{
  "n_layer": 13,
  "vocab_size": 8192,
  "norm_place": "pre",
  "positions": "rope",
  "rope_fraction": 1.0,
  "qk_norm": false,
  "tie_embeddings": false,
  "init": "normal",
  "beta1": 0.95,
  "lr_head": 0.00359,
  "grad_clip": 1.0,
  "warmup_steps": 200,
  "batch_tokens": [16384, 32768, 65536]
}
MLP neurons of a small language model. Each row is named by its layer, matrix (gate and up: input weights; down: output weights) and neuron, and shows model dimensions 0-255. Each number is 128 + 32 x the weight over its row's rms, rounded and kept within 0 to 255. Numbers have three digits each. A neuron's up and down rows have the sign that makes its largest values positive.
Before each neuron's rows, "fires in" lists the words (lower case) most often at its 100 highest values on Wikipedia text that the model never trained on; "fires on" lists the tokens most often at its 100 highest values on Wikipedia text that the model never trained on.

fires in: "the", "in", "late", "age", "mid"
fires on: " the", " in", " late", " age", " mid"
L10.gate416:114158122149173128097124177121087168090081145127108128113123088063140117120096112171100128102144122146120151121200122072157109150110117075092165138122125121171096101081144137157158117157104182092127169117143214138100078127072165063141125093098155143156173159159087123136070130164095151130069146059149184126156175132096103158124099108113158122155139150150129182128115131130129082069048111077126109132108091126167086173112115103123164110071161112174144121094116119081117099149147123185174114111131108075141163146129121110124177133125103218125139145098094119150085127084178131114138138159116172103111207142189175102107163098188101118134114141115153099098143153160096151136111078148148118159165200142139133140125106092128095155125140139179151082132165146180191167216184096
L10.up416:121105133126090181111120136170092159109100160161125145129165102141094091137118103116117143191134159207082148086162170135160188162105164116083099150124127150121089140130142115139162095160180093108133184125128172128156148120115120163129157096118152152183138125151139104168076138143141132184061130110159156165149174169065101127124148125121140100111125109147150145192131123136128143104113159125138094114073100124062111119137098107180099197139155119177104119115113147154142152116201199194178104074077106119180168133087157132157102129139148169143104161148052145124150093117101091104129141154079161104112169082155107122093124135183144098118188111144178072085149126116141153156108035140122151167118111181116165176090079089123128120078113083171166101163125089176217132166174166
L10.down416:114103172191107156161110134068139114142079181135168120088073095104129131124163121083200069142117104123118146106095079139167111137108135097159132125161067148103132139120097146156147169171122167091175122120171065098093135132096096134082114101110125140171125178117131159106122136157133107122121162092128173148076122146193055076223148122128118132081158110169185104043174116095110126082100061108177125119145107130161135107134170163120165115159143115110144121097137123127186131124107071061127130145103092147120114099136130110103101105142151140101075147160129137144103177112094107126086162119154124169149118084144162093091178090088179095126065136147148141155160097180096121120106124169090104189078167119132082137143076123050142118119206187127115093129140149126186192157129161

fires in: "of", "to", "following", "after", "before"
fires on: " of", " to", " after", "ta", " Following", "Following"
L4.gate147:122092156173106142130094187157137118146056152123069101125074075077089160075148134133144158123105092081133135111146162139156160106151191099046082143210138132142118123096067146142145113178184131198105151179117175115129122066119110116155156074124118185179135116133147059128142126189138144127180117096080085101125049125131150139178156080114101104143128092112130102163131117155144101177090112141094145065112124089172117137129147121074108157090179120130055127108095137116148142116159138134093110153103095114058132120172138068168059123133122142133103093091110136142178057128140116129089092061096137130083122104123080130084117151074155144098161099184109130106134165111135127114130127068165151135131130137138166159183137128145155112122130117073131165134103185190112105155091103
L4.up147:122112132152080127130120179165127160163089150141075059144066072077100154074140146146140151110118109142144136117135154101160142107122158113067084134190141122156102139116108148155128101135184115115130128157102184154114144061105097120147162079116137154143167143144157069119147142170120130144186108145095071151084048114123144167155138097138107096171090090112118128172127129168143090150070087141098126096084156077162138148144188142096128131070189137159032092052079143116161126136163150121101153145130122141121118156169144108094087152146121126095058133097106128125178062122102091146081051108174125105090127105120088116058144117103151149141099132170109116068127164106136108086151122065134170117154116159123140129171123137150151119111121133080154112161125196216053117161090147
L4.down147:105167093094154137124104124149123072057125161134123106161099131136121137053112066148143148086137127097106155109121100096130141071166151102119091124146122206152135174113088114164097146150124115176102081151105176149113194080079123086116133142120140069189079101177145164112130088130137187089113121125136125139134058104145191148118147093097125091104085044145137132141156096151201084051066124143105120082117171102076098161128124117119135125129139121101089117080097130140122109153158153149163125151141076146105121171124142059130148145196079130084155069115094201156167103052128153160168077074044104176128144163135176152107119150109112112089124133138070111151134121140070092154145133141120137097091130148102115117143170162056147127111172153170157133106112128161144140146123109

fires in: "in"
fires on: " in", " In"
L7.gate101:148133132129037136162054120167036079123136162108121171144079067127128149055093161163142106132151092123136121143124117125093061129134127106144152135121135121126080101072096118111120169120153095100114165147144166121101132192087147147159116122171177204103060103134120167129139037166091076119155134113134158113110111153094134077146105124033183120128135108122162100136163114165097122123126172061092122106149122081099132148097093148120062183084158142127139128141116143154115097114115135132139093110136135140102138126086113168137065113122160164049132112106136096136101124125107134102151206111139101171124178112155117156119129128176183155050130149107183112143181116157139159104122078163137134100118130122152162130075080132142155085153133176115089133180175106052114191105125105
L7.up101:113179128092128147133116142118115109093140161127129108106166124101152103163101108114113155206155089156104157130097200097148126098074154056113176128110091146144114119118130092134126157185142226124189137136138169140148124109117168184123129159143140070084140183116142184097120132135083099116138130181097146078115121135149135143102117144116105092138116150167128117142146191165185137167154085147125121097106107090123128139124079148086085104057157166144123153159113098161136064128166144132165151148079122057107134134120094072115083126097114120106084208133148086099095119156144099069115109166134125152110118070153135167117120201133160189149118091210204101103157176149134128153083121021158122149145114098105079127175104094163154107161129111145112100179135085144163143114195137
L7.down101:156134143157120189171111161152086132147082166165143066127089080096122149125113206095112122094123122166208102153150156137166131086164141091179091177099212152199101081103138076150123169126105080184129152113121096122100103104114144151146085135097166146133101149138120146114147152128158106105117138141148085119121130143121119146112074127116153146135097091100150160116178130131156152129112154107126140183122219125166114086123092169074157178152070169087138152140150130158132129120185122143139126058128106149125185105087066129138105111134120151082109133171167199122115170110160114072156158169152089147129113172092125138111104137147134139092117141108104119114177106144117151082067196102055102108157139185121114112133121125161151059103127209169126054138162139066181174091142145

fires in: "of", "the"
fires on: " of", " the"
L4.gate640:147102146135194127097157110130166154121106139091091111167162098068140155119138149116138132116110131174122066175142093137142162147127167102107148099034152120098115097060140109149095085138128176106158162143089078148089125110137135104119109136133201185127139109175092149143147062148231121139138092147167141082094187102133123122179112109152141156099090138184083086079101111120157194115168072120129103151158129101151120113136111061121165097160189205157122144078148142117124129119136087073176115105118149108088175190145127144164105115116102135154177132163115115091095150140128160156118116106169154130161074110109097096094113100069155155074130094147143099110150102168138150149146101126171195119178153120104074181149125051120104048137095150100145137111131117082150059126149114
L4.up640:139131111122161115134106131131119097145147094074152120200195103108185122148150057075091111192075108159098117126133111120124152118078169136099158124144131153127098126131111138167087132125117192088142088146141095163072142117126099143183133121126143138145147125092076112067159140107157150152115075184125173114108142120003138101093135142085078163131109131103145150099098149182146090155121099159172101139120090141143094170133137139176104112156069109134123145096185170129055152132121157113182120117110101044124138124134156172137121124144150103073193149105122128206116187137089178155155134107217151173152147122105073127124128126123176128155154139176188131134113160122157130079106169179131163126124179135149110086089115112108134089027135144156124131114058110135144154166127100
L4.down640:131132145085126085115083157092084137112091099062085097203156148167176083124180122078116128151113096096148129140130050138176133126123132159138084144105118097162090122157117135136095176120171137089207114109140065137095142095130137176117110058125198176107111100139081091039106107130134140161131168117155150103147153119101115140103169130083121110121144071040129101112066143103086092106137040086149126112089117099105142166086124186147130163153105154188140131134115136105082157104123130159116114142084079079078147101205148156134178104142088176081110114140147113125128111063088194128122123150219097149143129142135154098117143110147127166121180111164160130153117140149074134129158125154123133103133121113114094093118163120194179117156094166153090101116102133131108163137097069

fires in: "of"
fires on: " of"
L4.gate591:179135184181152165117077176112147131129065128140126129167163071113096122108172159128103137134116116200120129125140107123100104134105144098113126116085126154094147158170147171153092136092087151090119174113155137240088115154156133177105127132143160155113148157111086115121183129116167164133122083110182114162099176074080133151166168142162116139103147141128144138134048118130173102108090097121135144094140166159116106111123129089119155165109190052243103165124166128109110127096113159076127107093133163101062171130130147110159155101127109191113149129088156129102133136111104113150117108122143119122097137067079064111091136119117131144122152195135163143103166135110159157153139212116056153063147104102114130108095143138153169191149142097190146127088072121115170148119038129
L4.up591:087104143124105141114128104133136121129046150109150095187147108129125093121155117168092111185055161106153124124108137152109093118129093158139146116098164190089091094119092207180169145180189093193078128135110096143125188118147183105123155072129152149158144179115123162117120110111139140146129098166153152143137149132126160131106142122117096146091111142128072145074124132102117159119092110162103160114092129126157095103161115120110176142148166171181117159112139158123037078031136085149156091192092139177107120124130116121125167162178121099194145085077180148175124115116116141161177068117167179116125165133125104113072180121124125220135098152172157129174130122124111163048163105163127091158125120172086139091118126182120157194127171171154109123090130147081140105144117090
L4.down591:196112123126155115156130083115125118150136111141102107167171123100148079149152139170142172149060128118045141131106172136128132132093131124122115088136101149179154162068085159121104172088128207138143186109123125158128158122149099131155134126138162109157175153180114072144108090239160168115141139111167165117112153141134077173147143073174110136110143105096155092136112074110171059168091102114142109115134157174133111129096145158108110143080145135100090156118100125132176158077117138149095086093120152168104107100111127143177144124150095128137099080128119084156159130130169194152030150125136098126090142125102122179061088129129101130113153207126166146130154140162146123077174188151119151110133122171120132074107141094231140118174119093187164095139082143171085188119091124

fires in: "where", "which", "his", "why", "whom"
fires on: " where", " which", "s", "y", "w", " whom"
L4.gate195:080118127113189160136124097113084171129136152116105134034116124146127086098121168116092112125109116184129139169165184076114152129148163154154119135141125176159125162182132089093090160181160099128117152173054138084114126145093109158150129147180057172137142124112085117140128104151110116130136160166110150111139113095150103161137142115127124108130133070185107108100120083099105094097089147154170085152178070082168154119145098146091125176137114160089124159146131173102166094109172114158116106124094178140153132127134183126092111116161120170087095160191106141129158147129115130086131138175084130100097074114118130089000072124131153131204078081102071135129100167136142074167144091099132200082070098134156124118177148127166129130147088119114136095129161143100051119186161155
L4.up195:082080125094118131095148104081160146135112163118100140112110139129120108090149130134109140136174094135183086112109122157137124166149138169149134064123097167142134212125161137086101128169100104082118137143100147133090151166051084184141113156161106146102132109072163157125140111065094095118098145124137097072110137128161079184155106082158097182123134081187103085132179115034095120087099132069181126158195082093153147090130096201121135127099143149121120132126117149121166178156094094131145150163107165076143074142086141078101104095160113172101102152120086139144117086147107137108134082150113073125110105157100084153114071140161160148194125108133096095148122116116193043120111104110154180116086158150107130097202125097171103152121119095112093071083148116099064119095091154
L4.down195:095169131180185155196138096123136121097095142079095126139151108128113121075143120142127132169141120136150139092060098159172119114155122147160100135135120066087082091147111157115093150175094113056155096137165167101069158159109094078151172129189141102104095116117082098163084147144132149137109115129059106057158148119143121128178131155127195148155178145139119126152100081112121141144109108153116120176160064122133159115148151104107098095168117111118107147216070128054134122071131172153110157158145143134123162070120112175143128099146124121080134100141069102072085099091131119174073122124160107104112159154096108186130066100207090119147109147139071193179130155148083109160149157123136193117104163133099110121167179138101135138189129093105094137134148105114069091130052113

fires in: "of", "s"
fires on: " of", "s"
L4.gate379:116098147078112110143115138102139096112137096160099158143182110134123087170145173119126021128127145131207160190089149112103135122087117107106109093082154119118140115078116120095145121151119165114162081164098093162111145136199156168155136122111133124139117124084128193148082126109137125072093137121125102089116168103106136119202070154112137204099109162150138150131129120099126123163172133083129175084150092138168169139073131193111128176112114114107189124083135181144109123179185101156134132114197112165093171111170125192077104158047122055140151168166105080083097156078113151131091175116168089117081187106170150121141173087122102137176122138095141125178102102125136111111133162153119130085158154100101049139084146158087145145099125131113074100159136140091167140133086099
L4.up379:088099086086111130086143177130129147095109083142132095113169140158104067163118114147165076130196131154185159174121121109110121124145143105201078096102130098107187117083168163085111121098122166148139095135092076143115122140136125167132225127120149060159106061065139154157156127127078084116127113086128112116116122126105139177074138134081166147133087096154150134148138167119133054144122167147089148155141126174183123188153105129104129166115141131198140085103143145130184140184136090155105120074182160185136152192103164221058150138131132094168090125072205142151089148138101118182178103138114123072107128132133121122110100078114056104144092152099155131113123108143148127114108110162103125127139117123126125108085127169120132148136157147116207082140130132156165145184088096
L4.down379:117133096135120170171138123157220144148060139200113104141155182166113178121125165161108189151116111110143097155139089111083096144156119151106192114146152134109106165157107096147156138125131143149139096156165105097068134131155170100153088217101179150071098127169102056163153091185169101125052151116126117159085119126111158150108132125141085132140194162145157145119096106149139059118112138193086165160096128103087153089143101148106109146114112164188136154149139143141134140134034110144162112097128189112135179071131144126141147073102097107170137073135104128095150111138161128184145105148104189138169139155116103142133059173129122178141087173110157136077152145120146096101181149173133148188114174098139200129135114093171131082147122106123131179170092111141130176104144135

fires in: "in"
fires on: " in"
L10.gate130:097129178122120152140101128091164180163120119093078130152102071107103102162092175184172162170091097158130075101153132158088096082132132115102138135150115165063127094105082114129154166156181162123114098193117120076161139144102147119146185129087104177164151126164075119119080105171159150144124166092176094127144080163119191159164171082119176114152139097133099172094123102119151095124089136105134131069163121090110117131134166101073106196175099143119126133100086121108121114078182144090123085130145149169109144177166092093138151150098125144115142119162158112090163116156133193102143126089172107111087134081099166154124135162163123181114144133192103082135136130131192121100064128178159109102178146030107210153151136193116136149148112132149131143193102080105133146085094149
L10.up130:096158079142134082117130096195136132115084193164166083116153132088133131150105070155128142140100136119121091157093153080114144115106134118165119167071133147158091130125154134076150111117136133091128105167137099118158166081146130154079136110083158081131132146149109171164140146173118153066139088145131130078069100101168184174169165163091129170105067093122095164161109121145148157098139178089144113152168093089103070127113082152142118154165086182139104098200117129093185103100189122114130107124140121100096195156125102136150148117158110149103168137118178141158062098118054095056174134159098086167119139170104185112072104116122099125163125153188100161183106147126113197108129117096124135104164110172052152089092136109141137092109153148125108118083093042087146110123136069
L10.down130:078166095166186137126136129144183149128187137176159138112141125084129175108129084124133150088134142097164148141170131166135149081190116084172153171102090147149117131145185096124200146170083128103136137144189108138115045111106154088148113125137191091098113137122075191079189095121108132104085178118124118080137147120138120063097141109091111179111102162122138126129102131142132093147138172136112135116112168132114122101143126238121155127102152165160048113125131088123101149243168165125135142118081117128125215156112056128119072114128182137086155182113152129126143097093184154144179145074080144106110154148139077148128139111086128118069103126143139084109095134139163133092146134130151124156147118169114182121100132146154134113127132119107169147147101083150163094207180110

fires in: "of", "the", "s", "his"
fires on: " of", " the", "s", " his"
L7.gate573:146167134181134126151118164105126076132191157123127129158193132107127123096159144147124135169080126123121102152099105116107164145111149100106130103149091151104200116100152134144119178120080118120144110151143129182100137116139141169077105073132172142145141161156085173082148105081173055166136069146091135071101156143076208113116142141024130181144157134114150167183083141151164163150144103089114142106149167110127156125093167046078145165134176148168073187144145101113125098081094104078135122156166152109153152079155106158119149128116127176077183078104136104175132175089142177148100093153166168139120143138082107068117138113082156113123104089107154093133114115133160082150063154102138145140176108094136139140117163087110085096185088133135161104103055110138203109133140098
L7.up573:119143181109163112156154107125098120152137159125113071120141117154162083153150199104097164157093193148116122145148114123100155175066180097118149110141155124128141171156148151101121215149085131096118112135114158149134161175117146174116057059120157148142120186152118122069102114113127126116137118170143115080108115114030131107134140123054093176108111127122116136163122135112166132144044134130136136110158147115099161125103134087087131112135132181189094187066105126112130184108099107078093044084101090085134144099119134076160096172124155157075108121117153131071152145073093160082151085171165129116129109158114118096112085150087178148131164147131162112175109100116171136120102127151183146112144179098118145135121112120128124038138105121175186087112044112142198077114128119
L7.down573:071131164109148093186148109092140131124155086101128098131115101185120132139143153058171126170115167113092155137125057124141073111140173137064112121101125151166179144108135132138182150098098179112100072091107143167092138119157160150132137063148116169142145149101100108087123174093146096168077131099112143135140128127095117129098104124110084172125122077068161117104133157144144106101104144088103110088092126170144154123140094160124186134194134135142087102198115143102167183116111101131103101167149140136165156126135180151106121127143195151088125105108101133170131095169109194067120152168154124127145131191076089076189176146117074175143120117123120148121139100176140074119158104163165119076092126069140116133112169118160231161126051175150135108129142144031155161156157084

fires in: "which", "also", "that", "typically", "still"
fires on: " which", "ly", " also", " that", " typically", " still"
L8.gate187:171107142118063116115147145116113113177067163135090165156101165119146080149149067220140081107122112123173081157156119180117106152156162175147151116157117162158089144103096167112121123165141125087080069115129135116079141116110117199197101142095130099093111184124153143122152108151152106093096127136123116093168179087176053125124095156141125139136107103096121140104085107113128093181118131156094110190160099147139125151157132127115121179129123190163132099098098123200106101104119112134170194139112097133106117156141133165174094114112147169120082089177078174117140188111134135077076155109107052135126165090118053147063162074128097158149125094132136126111130128134169110165136134134207132117110178091140122128056130121127200066095121190092188114146139164137119140147127175
L8.up187:114081172138142079042125135134145142074139188097128108073161195133133039146107118106172110102117065106128118153089117125169196134165141159094134097151122120149160117089124110095165125148160122120148156094101092165112199149059120164108182119125165117150124143094121165074127112150076184104098145124122131142093091103128132165111105173160094105131154147142123131123117070167125148120191047076107144158174050092180084163144121153137111156136119166137183120119127132176067172167128093104112130174167091128105128125157188083107174096196147070137117166157145141142114124138110077138125154111156108171119178154063125087101116109137102107150110136070133103068135144137121111152139144110064134105118187136073128144098130131137093127139154178112101116166135055148080118127061153
L8.down187:070171138166168112136097096158055145088103094071112152105134130167167177146188150142117121129125139134184117131104147132150134068140169134165106150117125149180154076115139160129069181135083147122103121126085085102103174117115133164087112168101100126090103107116180101103134150128121165059063126117125064127106094129121115186165103182106125167138104152122155159080111151151121047128123080118181146073137113166143192160186137122126092117168041091128133116115085070173142141153132107146117154118108144141070100136126134181115176095143106166148091122165116143118090159168149148109150136138132083103167134091133160108092143141132153130145161112100157077151144158164118116162162161159105123194114126130089156193083137152066072117134105125069102086203193100142087202167142099

fires in: "of", "in", "adjacent", "presbyterian", "circa"
fires on: " of", " in", "ace", "by", "a", "ly"
L4.gate630:138078108174121169149119090113158115125094115108149133145089096144132192115094150083072075144093085183168127159159100088152109103148113099121199108118199087130099147196110095105255135196131114071104181107094149123173128153143101117129130121089108147120151068151123134115136089074148154116110140118146154083167157163139126140221120159165192131142157106125102143106130097169118148144089082124103106162093139143103155134154140109129113105152132121125157066193126124094091138141102164089118099173133131120097115090174116108156032166105123129115115133134109070103134154164160134064152192163127153175172195182142173170180097137148092183176083093163132107129131126144149148178091112153121112122161112108110154109087096108116141120071156114147102089103117120107130162124151111
L4.up630:156142130139162136149056038109134102191107107102165159144100143156123146122118089118088118149130102173186104162177165136107122163130157094055155158149159128166110143176075082150196131129134124077156121120148124125132137106107172138146178089079075127100122113123081158103135090139157146175153074124180091141199106136159141096153106094108188149130189135135093157136159111186088116119119124115126153088113142114132108130123137138101157141114149153151103118149141065146109141137160151080133075129141111094157145142152136142142107205087134210118136118155106047141128154080158113082176139148121186145131136138144225191193114174146090146167135132146115142109147180186141150154146092115144184097126059147071104094141138119160111097144172083059099124129130145075115183143173089
L4.down630:151106154119163125090139131133131085075103156150121140136143086090136120125144142111115096145070098103159122140147155135130128104142147076104133097159163136179133153181103150083223114120174112107138138101111113058109074121172101180097147080131117093155108137187121155091139105124168154122123090114103131107151125215147072135083070149173124167133137159137164134095109184159081186205154116114188138156183131099086122162126141134179193115113124088156117104182142077122108138155124140018125154154162150116122114092073124123142150121107159079094141136132123106112084165153152151073138210112155124123143108143137126150166197162125125108158109093120139153116179123126095147182094169099055138135207045116131131127140121060112115132109120168159093082120138139129110176164198111

fires in: "his", "s", "paternal", "maternal"
fires on: "s", " his", "al", "nal"
L9.gate296:106132149113099170120159116181085080134098103119047219101168152081206177076154179145129145122089118124194130132092130121129133101093095162136105132119119092131115082135160144121138103081085096142210107110144156145096104115136115141127127070153199143124124110081154136146126082111156134167183180182208095105157122140146162142157115123097126141081156140089133151098126119127184152105137146068180095105155094099101136094150208109145094131071098129148166091088076130127145072083163092122142089193114169161108112085109160100086173086105142089152115162115050131122145123120103158122153131152159104147126131072089145186141102158120154150118111182182094175137118161140151113116122104124170156143123135147142088138180119173101102116077174159210104147101176116146115091125129143
L9.up296:107104192130140155129128136170136097104117128112149122134133085126108092149136159157138053139130086185135163189152182166125123118137102089105129109119077107181135185152150165152139196120151102177129115153099127150139109096159146143136090107119117102133112145138111105152136157167043153146117161135177114117127138105153124101123077149093173150126111069101088133084139161084138109126109172088123123158123141085153128141114117188189117147073133198191147132126102084198134174055115121113124125155152138164111132083177161149094114107108053143089104202132130099153136096124138098191073168086142146125102119141145086131080125083131075130134076124137111154136132174222080125142125155121183082167159176175049166126158127085116169129071189137067170147116150109103105075116154177
L9.down296:123162097173140146101086134168190112114122200152143133159115121108109160083145119134134139180108094174076186157108131112115191125105119098131089150123139135109096122169139111127190162091129092089097144125067098129101148088077195192158152065120104089162050163129138130071115099145096130104118189194149040130173122154101151114139105126158116157137157117125098122131111110103081124133088111070161123123148175129197120104109135152113096123102157128132126133124143085099129190137095102099082156108121066103166122084109109105114103089106101130131134162167109163165099121076162112130082100117133194130112131135062094143072072073134087134159101132121142057094087109184098116153138113153144108255166172144144125134116109158118155149171110118108118149142123127124120086128212134

fires in: "is", "was", "a"
fires on: " is", " was", " a", "s"
L9.gate623:166169103106120159160144137120089116147117128125088176128071120142079120167143139162130119181095117111109104145092187054125176074155110100087154132170158134115130107137066136162122098132107094193120157104142071119090145110177194171166185170169149122102067147119139121198118164177093143119159105081098117170139189100124117168096189100066127146146117132070149099106157093055168079123165135121132117114116155114196099114132142177098077098090114142154179142112104095089161111153137138108100075140182127151162112146131205116095136151102127136098147191129133145158117088110130149129077166143091155058100199145151141086128076156130066152154176134126156083123084131119061124103096115141147116101130165130126137164080095129102094104132124087151148191131072140155154092123087093
L9.up623:138097172129085127116125156135097155129159152100127085146102105170122097108119110143130175123156137140120153124105110108158092092133126125131112088168079174142180077126133165151141173150078086174119102162151136139147114147120062073142181136159181120126131060128145135175106136107095124179118128127155163189165095077073093156156180143132102117105068090089186140107097130081187111115148110138163149162153173081123143094092209170059123065108101082094092129110144052131123131121152133119111142098181133064102079170125143165165139129137127073135169154139147128157119123147094199096210137061136124167108176101064187128145125142103099144146129173136125109111129164132100189108114146154138118094089195119156124119085112117118066058128108188162117137181141122130146105193105080
L9.down623:137136070090145109116165109092138102154149100085118106111125122169090086118065151146082146121150107166102112153098142128077157096149116107116118133154090067126120158130051107115077169068153135082141158102176123123125174113145120087117131131105151083171126105151117158151121139157150105073084100138092132154139142116149155140112153123188056092122162067145114058156131126123101098143091084104108236146185134146168149097099144160126172058126197183169067112146126154140130109154133116127149100162149184101163123115167145125154115102104181145174121146077153156125070141093049169156168161119131148123183128116077117144112187151115140130119100169099117145179088090119128084175164103088168152157126163136085113115150203173080158087191119134124117114113114176068082093163133110

fires in: "by", "to", "in", "bypass"
fires on: " by", " to", " in", " By", "ly", "By"
L7.gate589:162211130194048156128104095155107127140159160127081165131107146065110087105099125068161129106163131089129004135118154117101162102093100067149154115118123119121074086082214124089125130123129128146114090095117177137096120138116117100151138123127174122127106107119114135151159147126169208157164151109125112157094092150113189095094094122078126124204122149069146063101160153118122138130185136168140132091124127121118155075116127135171086144064106139148077142099122164130179094129159115105122120165106088141083185135105123145126110119122106113099088152128145043094115105156126090156108177210102155103162135123114131075116113112117168124121078110123169157133071142145105108142130099085131117144184158178159124135167137175116068099183178113108128195127131062154100134146126125
L7.up589:084137115112094136147163190120146089133131106151132124082120133168130087142109116152136134140104081148178180180124223101094126157097101107122083209183143155139149136093123123146148121140101163097134125158127115162118157133120123114147097127119077130079187218146089102112154065183098138090124126120148098073103075026149141083095101150150109213098097033052165138093139123089104126097086150100116197051081123101161139124129121199110154121153084131138127085062130174139133128187130223141135119139081109116103131117147120123113110165167092102163104135167098145091134091120066108129117104157101120138086131129185113182133118113143148144113130130094109083120118149097161099131135125093135077150101149127159095095131151147138108121103174102114140128095160089082116169147098108
L7.down589:144121143130109178093145157164173206132107146119122085121142169088084144150122108094183152123081099103112080132098181101145142136154137102102114124176091122184105148134183117111112077126107146171142108119128127132120151146098119123199163091090149113149120159154061149130193088167154171070177179140149133154039103122109173117082161134130121155143153095073152161094138117123160110113158147087094077110178173066169072157132134144176097058089125213094173143097133075108135130163133125162146096144100129108121160070154151115109139102097116107089151104106104104120086113116097099130115117161146143152149140157123111111075075137155098096088117073147117100163095168133086119184050065123178089093127168142146094177144164091104140080110134044140160155129172083149115130136176105

fires in: "that", "such", "which", "every"
fires on: " that", " such", " which", " every"
L9.gate335:122131126174097123166128109154154144174131150085121186115152107110155150193114161180199099126113101104116097142162114141094149151148167117141158098139131067129071095062124125147083116120161091141114111140163119171171039123102117087071138141102089137096121107146199116144167158105189192139124116093140138130128138163128149140103139135148118069129150128121084107102163083153141131121083152155113117195109140128181173133056096135090095144096152112137112114090119131166117175108120195142141121061133112089099130105097134112130124109109108163125191186075175135134116143102090151161143151152137187097153156183118107149131094124110057116120124059148198138131098101143103109070112127070123154157087166125154139123088147135173237098174140175121136062162123135184155210078120128
L9.up335:120109139145133188167113155121163150135181113065162143129125135115091084153095134120222147148143093156113147102142113112185136113115170065134128164109126111170112136130143085125143131159152108149176173160171117127192169165108112141155135154133146104103101163175152193097081159126126152099179109126176115116125116160123094090101138085178086098083113114123143075134165154152134107148091124100152118129103119110196145178114111158201133105194126081135067060109120146136112140166117133172124115136195085133134117080128135108141197117149097106173150122112121163219143160099129078169100163139188140113122121094147035078060128127114120117109094095160143105077123096187114139132149085138108110120097112155120107137105131144163168106143161103122089050184147087136142177233092140
L9.down335:137160166138089093146146108122141120126136168068115102093157206097098094158088118134132110146052125118102105121144100081186155083113148152109122106153164131108131122107154098168122160216162132205175119164099190094143152079098131051087146149116115189101144151103143160118074115136189147117066147134127136081134100099140079118117131127026087107114181133141096119123112101132170135102139067134103145155061142099106146153132080120060112133111113101149134141150112121116132099206209162167147138199122152123113191100156145124146162102166131100126146112155125159181124069138109075087151195112162123133103180123118123121107161148074135134114185083124107127126166084143091097124143150153163148092101144108154129163039100101138168185125141112129117117119179112107113130112180090

fires in: "s", "his"
fires on: "s"
L4.gate232:136113120141182120136087102122170108089128078164038132127150109119107117162103133107065134173113118118143145154122193093140150146153102047157094177078187169102147119164165129139180085132093101129160193162103103100110147116114134148236149106144179113171133136147123153102143131145139161142151141113134109144198135156092118127190150142042094090173145089126122113112131174129130105171176187134139135127131131153162159102142083105139153102081179206062132151094118155132162140098125146107107103108116114141170134134065149166106172109110135142108072182152148188167070139153139136144133121154068135093141064083092128136086125132081155217158096186121159101141079158175170111121100093163149140120084137118149123133146112140078136123182136133157062101184151124120121106105147142
L4.up232:127051159150178094119088102175133097100150172137114170175116118120149079122090167136082155207107112135154141162126239148179172098121138145095074153117117145052182114209122109117133055144103140163111150115115147090110126106131168137156138082165181119203086129078149124118115115145137121128116148126122120182126159169110155180163150091134071100156118069122151106115152155103152124147099165152106138156174067107159167104098173055146138071132149136094106096162101139136173145113119141118186109093090127142163123172116169153110189136108116069100115163134145165148118155160116126176133104138075142099123102061114117129160117133085138180221121166129168102193091177204133123138077114126156128131117149131141123107123126132091134130152109154156139134152165133134091081102142184
L4.down232:102087197106169140136121139173186117139074143172072095126181098147142096149086137184069045121080101148115131147110111161084169140168151177098144096109129149114141122094079084142077168163136128134112158102116123103113076150136147138160093137108162114177112139134179079106091074173128151098127083134080101133098155162124145127110153145143078115122138109118188098149116105101143075154112159162143159169092138159163164114090139104113127118138127178122167139141106123122185170078067122077147144109113162131113191135167167076171170172146128135182125082113097107120110096117118139136090128131105170127127129131143160104121104115120104101124127183109116104146123155129136169175185201117125100255141179135148155121116139189074122118173109158171127127114137164123143111069147112